Weights of a small GPT-style language model, trained from scratch on English Wikipedia.
Size: 14 layers, MLP 192 SwiGLU, vocabulary 1024.
Architecture: LayerNorm before each block, rotary positions, untied embeddings.
Training: 108M tokens, 3584 steps.
MLP neurons of a small language model. Each row is named by its layer, matrix (gate and up: input weights) and neuron, and shows model dimensions 32-95. Each number is 128 + 24 x the weight over its row's rms, rounded and kept within 0 to 255. A neuron's up and down rows have the sign that makes its largest values positive.
Before each neuron's rows, "fires in" lists the words (lower case) most often at its 100 highest values on Wikipedia text that the model never trained on.

fires in: "for", "distribution", "married", "former"
L5.gate58 [109 116 128 105 108 177 139 110 139 122 149 100 107  92 109 146 104 113 141 146 158 107 129 128 144 164 136 170 110 132 126 108 123 108  92 108 116 103 120 136 149 153 127 154 112 123 132 117 159 120 129 114 181 121 118 188 142 104 155 143 166 138 149  99]
L5.up58 [116 147  72 117 117 133 136 120 151 106 146 172 156 162 201 118 118 141 131 120 127 140 143 164 102  99 129 111 117 150 102 146 128 158 130 128 156 183  59 160  93 123 128 117 145  94 118 133 126 145 104 146 130  91 108 133 103 151 119 110 141 134  92 131]

fires in: "with", "of", "went", "william"
L5.gate166 [100 103 208 131 142 176 122 100 139 121 159 132 137 109 144  95 144 112  92 131 146 132 145 142 142  74  86 153 156 102 128 123 125  88 117 114 120  94 142 124 105 141 117 133 107 133 133 122 129 119 111 142 175 118 123 121 121 143 129  91 113 113 137 145]
L5.up166 [101 130 156 143 109 118  97 123 142 110 113 111 113 168 176 131 161  83 147 117 113 170 197  93 120 109 144 143 152 135 106 108 136 116 159 121 102 103 163 132 144 137 115 139 152 126 103 115 156 101 124 155 142 108  99 123 112  94 138 101 173 124 147 137]

fires in: "both", "during", "from", "torres"
L8.gate29 [186 125 126 137 138 102 153  93 101 129 148 117 142 152 132 123 184 114  90 107 121  91 154 142 108  84 119 123 108 108 103  80 143  93 145 107 122 135 147 138 110 113 120 131 151 118 116 166 108 132 153 119 137 160 126 129  94 147 153 141 147 146 151 186]
L8.up29 [131 123  96 156 115 148  89 111 119 124 122 181 145 107 130 136 115  89 118 149 148 150 135 122  93 148 160 113 145 106 151  93  98 150 189 158 113 104 118 148 108 126 122 104 108 166 107 139 157 136 125 114 124 146 100 155 185 158 125 124 166 136 156 140]

fires in: "a", "than", "very", "of", "approximately"
L8.gate50 [130 172 156 130 112 128 135 130 153 172 146 110 153  83 178 151 146 165 130 136 125  97 120 154 112 121 127 117 117 115 110 106 141 116 132  91 165 161 114 107 125 160  92 169 110 139 105 122 130 160 125 147 167 100  77 141 110 116 124 114  68 134 138 143]
L8.up50 [113 151 152  97 143 151  96 102  80 151 131 156 144 100 127 118 163 137  88 137 124 165  86 163 147 148 164 111 103 116 128 116 146 113 133 121 127 138 130 134 137 158 130 149 133 158 110 121 137 105 116 148 124  41 200 155 120 147 159 128 111 186 116 118]

fires in: "with", "within"
L10.gate61 [104 169 137 129 177 145 116 118 141 158 124 110 118 116  89  93 161 142 117 144 112  99 116 138 135 116 158 146 110 151 127 148 110 138  98 165 153 138  92 148 141 107 120 124 130  78 128 128 116 118 139 164 157 134 139 131 130 111 142 119 174 148 153 125]
L10.up61 [104 147 135 129 159 143 149 116 121 148 124 115 166 121 130 109 143 108  59 138 111 124 106 124 169 181 153 129 131 161 121 122 113 122 114 161  99 110 134 150 103  99 159 143 146 112 108 114 133 128 136  76 126 100 134 162 131 114 124 163 134 118 116 120]

fires in: "group", "grumman", "grande", "grand", "gradient"
L3.gate121 [107 151  55 151  92 131 120 134 108 170 153 140 102 118 127 112 106 155 118  96 131  97 109 139 144 125  78 121 118 153 120 115 140 136 135 120 142 125 152  92 167 136 134 125 102 125 102 141 158 151 157 131 110 174 148  75  92 105 134 159 134 171 173 144]
L3.up121 [149 150  60 147  79 127 124 127 121 153 161 101 143  97 102 117 137 122 114 141 133 128 130 156 187  87 110 125 141 115 141 133 167 155 136 134 104 135 150 143 150 140 166 112 117 155 116 119 156 166 187 134 107 159 108 125 101 155 142 121 128 162 174 134]

fires in: "city", "district", "court", "top", "village", "township"
L7.gate1 [129 152 120 100  70 149 134 146 147 100 119 110 180  79 108  85 205 128 129 138 144 121 146 143  65 136 123 121 140 136 118 101 134 114 124 142  97 130  87  94 138 147 100 171 141  95 152 102 128  81 112  96 112 150 125 135 145 126 139 117 138 143 150  98]
L7.up1 [139 114  99 108 115 173  91 155 139 119 116 144 155 137 152 165 135 106 155 139 126  96 134 116 100  88 101 130 129  98 133  92 120 110 127 142 155 154 136 117 110 129 170 149 119 118 132 153 146 109 109 128 142 103 144 169  45 136 115 125 135 118 113 169]

fires in: "third", "system", "succeeded", "systems", "guest", "northeast"
L7.gate163 [153 116 123 100 126 149 163 138 142 133 114 120 169 122 105  85 135 159 102 164 122 119 117 129 139 147 157 156  99 125 150  85 105 115 123 134  96 115 149 113 114 104 114 142 158 144  91 131 124 127 136 107 192 172 142 117 111 186 131 134 143 140 112 144]
L7.up163 [133 132 134 115 146 114 135 133 168 104 122 164  68 124 156 161 166 100 128 112 106 137 125 109 143 138 123 160 113 126 109 170 184 155  99 135 141 142 128  81 164 111 149 120  99 105 159 125 144 118 133 152  98 156 153 124 140 120 176  93 105 112 111 128]

fires in: "they", "if", "he", "as", "who"
L9.gate68 [133 107 147 105 134 101 115  74 145 137 128 100 142 153 137 191 150 129 101 127 108 122 161 139 129 108 161 116  97 138 169 118 127 121 127 111 131 143 187 124 115 204 136 101 106 129 107 151 125 161 182 100 111  76 132 152 155  95 152 124 145 132 131  90]
L9.up68 [ 79 141 110 151 122  89 129 154 115 138 132 137 116 147  66 157 154 161 109 132 113  97 134  80 100 105 128 116  87 132 128  92 176  91 145 130 119  74 149 133 134 157 123  93 114 145 126 153  89 119 121 125  85  97 124 130  88 129 116 134 146 142 147 171]

fires in: "with", "is", "causes"
L7.gate96 [141 145 140 155 185 108 110  95 168 152 155 115 140 132 105 143 119 110 121 125 161  97 127 130 118 137 139 145 167 129 128 110 144 124 109 121 146 130 153  57  92 112 111 145  73 166 138  90 120  96 146 172  80  86 126 180 130 135 137 128 135 129 123 134]
L7.up96 [115 118 128 149 158  84 106 141 130 132 122 171 162 129 137 133 131 125 120 143 130 105 164 150 143 136 124 161 128 131 113 146 160 131  98 115 101 124 112 121 114 109 158 131  81 125 153 103 150 118 106 112 143  90  70 156  68 109 179 130 162 141 121 124]

fires in: "number", "near", "named", "numbers"
L5.gate111 [150 143 142 126 187 163 135 129  86 133 103 146 133 125 180 126 141 138 153 113 120 117 118 179 104  95 124 125 140  99 138 147 185 116 180  98 105 139 106 149  89 116 144 117 114 132 148 113 125 107  78 147 115 124 131 113  92 115 122 162 125 142 168 100]
L5.up111 [113 119 151 119 143 149 135 172 173 122 110 125 149 125 109 157 141  85 137 140 122 143 114 152 153 122 142 163 128 122 130 200 136 148  90 114 153 110  96 177 140 142 161 124  92  73 174 149 137 136 149 123 153 137 133 169 121 122 131 136 147 118 161 105]

fires in: "with", "include", "including", "as", "than"
L8.gate186 [108 171 153  98 145 134 173 156 112 122 161 128 135 134 150 113 139 135 100 132 144 128 120 159 121 139  92 135 100 122 131 181 131 159 152 110 114 160 137 142 132  95 164 149  90 114 123 147 168 145 113 158 160 111  76 125 125 120 106 146  91  83 103 108]
L8.up186 [162 137 143 101 150 144 143  99  98 158 123  75 121 127 139 117 102 151 136  94 124 161 157  96 142 143 112 142 122 168 137 146 108 125  47 117 143 110 106 141 147 112 188 148 137 150 121 101 162 142 107 116 143 114 115 110 181 148 137  99 139  89 102 165]

fires in: "art", "artist", "medal", "town", "medalist", "us"
L7.gate100 [139 145 172 145  92 153 167  92 120 119 153 100 145 115  97 125 103 121 141 115 122 149 131  90 168 131 113 110 131 109 162 168 111 124 107 164 134 119 120 100  91 114 156 152 149 117 141 125  92 120 136 152  86 135 161 127 117 164 129 120 128 206 157 101]
L7.up100 [146 130  97 101  92 107 133 153  64 139 108 172 140 112 166 155 114 143 116 148  94 150 142 165 117 133 112 184 128 132 158 134 137 111  95 154 184 134 124 175 124 108 133 129  88 137  77 108  96 134  84 152 149 158 154 107 103 127 137 113 115 148 154 130]

fires in: "on", "at"
L9.gate101 [131  93 138 111 161 156 122  79 164 163 117 105 156 131 158  91 152 111 133 166 146  79 163 170  86 141 108 132 115 135 129  84 123 140 136 100 152 115 119 130 137 138 143 149 122 116 147 124 159 118 116 119 132  94 121 170 121 116 141 141 111 150 148 126]
L9.up101 [117 135 206  85 129 140 101 129 172 160 137 137 172 147 151 133 105 155 149 130 182 141 107 145  95 126 142 155 130 173 107 145 147 142  92 145 121 118 113 148 103 102  95 114 130 102  96 160 137 121 144 141 101  64 129 187 123 135 131  93 135 136 129 133]

fires in: "that", "event", "france", "in", "frank", "continued"
L4.gate179 [108 142 116 109 163 127 135 111  81 154 138  92  99 126 158 145 143 141 129 116 119 130 130 114 120 173 154 103 117 149 183 119 178  76 103 119 147 104 152 131 104 145 147 115 135 120 118 146 114  89 158 128 119 149 119 179 117  79 132 101 124 185 127 112]
L4.up179 [ 91 154  97 155 141 124 126 120 115 101 140 107 149 131 143 124 145  98 184 170 113 139 103 133  68 143 179 137 129  87 149 147 138  91 163 169 170 139 112 150  81 119 126 125 132 116  96 127 107  84 176 124 117 141 145 140 100 117 132 123 150 135 129 125]

fires in: "february", "each", "that", "may"
L8.gate85 [ 88 121 112 148 105 101  94 110 150 108 128 117 122 173 136 153 106 124 112 141 138 156 108 133 142 129 129 144 136 145 128 159 155 157 160 123  63 145 121 155  94 140 166 128 134 113 113 118 147 113 116 136 137 149 145 150 122 102 130 105 141  87 122 102]
L8.up85 [129 114  96 114 112 135 132 117 115 144 142 135 145 139 130 132 190 153 144 113 148 151 145 111 113 126 126 100 120 126 146 127  99 164 112  95  98 171 153 156  75 161 118 117 125 126 105 164  63 103 139 132 131 117 127 117 153 134 151  81 189 114 142  89]

fires in: "more", "african", "people", "website", "africa"
L7.gate152 [169 130 160 112 130 164 103 181 163 145 121 129 188 159 148  98 117 141 131 156 120  84 107 141  87 143  84  96 118 139 115 102 152 156 126 145 168 144 103 116 139 180  98 118 117 126  94  77 138 133 119 126 130 102 112 152  82 159 132 146 130 152 133 125]
L7.up152 [125  84 144 155 141 138 130 106 160  82 152 190 169 144 148 164 160 129  90 104 155  91 119 139 150 124 107 128 170 122 124 143 142 129 105 147 115  94 122 126 147 124 157 138 154 130 174 135  99 108 140 140 105 110 108 121 120 104 110  98 117 128 117 157]

fires in: "they", "there", "these", "who"
L7.gate156 [177 133  88  90 121 105 148 127 124 122 137 178 109 122 102  80 140 133  84 110  78 112 139 151 128 101 135 105 122 124 155 137 160 137 166 138 138  89 150 136 126 109 141 148  97 165 135 124 105 111 121 125  93 140 134 126 134  82 156 165  95 154 145 131]
L7.up156 [138 135  92 150 111 131  92 115 144 118 106 127 146 109 134 144 149 169 129 147 106  48 129 120 120 183 140  91 123 122 135 140 174 130 156  92 146 138 123 107  98 110 119 155 112 127 174 151 144 145 136  95  99 100 110 135 187 117 132 166 142 109 114 129]

fires in: "in", "introduced"
L5.gate2 [146 154  95 186 126 152 157 119 100 175 146 154 113 152 162 123 115 130 138 123 159 109 131  99 139 121 111 126 152  93 107 136 146 104 137 126 125 112 121 118 167 181 146  99 152  94 156 129 105 113 149 152 118 145 103 140 138 147 138 119 102 158 140 115]
L5.up2 [106 157 142 167 134 133 172  77 106 136 161 121 141 158 116 137 142 172 162 112 135 124 118 153 160  95 144 148 166 119 133 111 172 110 133 163 118 122 131  84 146 126 139 178 135 152 132 155 153 125 140 114 114 141 131  77 117 151 116  92 164 142 105  98]

fires in: "of"
L7.gate72 [ 88 146 133 117 118 112 126 141 131 102 111 134 119 125 111 157  94 131 137 129 118 121 105 151 133 134 125 134 155 131 109  70 146 121 134 155 100 127 125 104 139 137 110 155 134 158 122 101 126 116 106 134 178 126 109 147 124  97 130 134 119 141 137 164]
L7.up72 [144 136 135 144 127 109 114 102 126 153  74  79 140 152  85 146 137  99 130 176 134 165 160 149 110  88 160 120 154 107 133 109  94 134 155 131 116 146 102 112 166 158 113 130 116 156 161 115 161  86 166 123 128  76 148 142 139  93 101 116 109 174  97 145]

fires in: "all", "high", "christian", "christie"
L10.gate24 [142 115 130 174 101 127 135 109 101 137 101 163 118 121 116 109 182 155 181 132  89 117 140 116 128 136 124  95 173 124 112 198 122 143 154 117 139 103 134 148 132 132 115 154 162 155 116 147 133  99 129 120 110  90 130 122 149 146 183 129  80 145  94 103]
L10.up24 [160 150 130 139 117 106 101 124 132 153 143 106  74 167 122  95  87 109 138 159 122 141 145 112 139 143 174 132  81 123 110 135  96 136 129 119 133 109 120 140 155 162 101 151 178 112 106 136 141  99 189 139 140 105 120 182 118 137 155 118 122 148 139 148]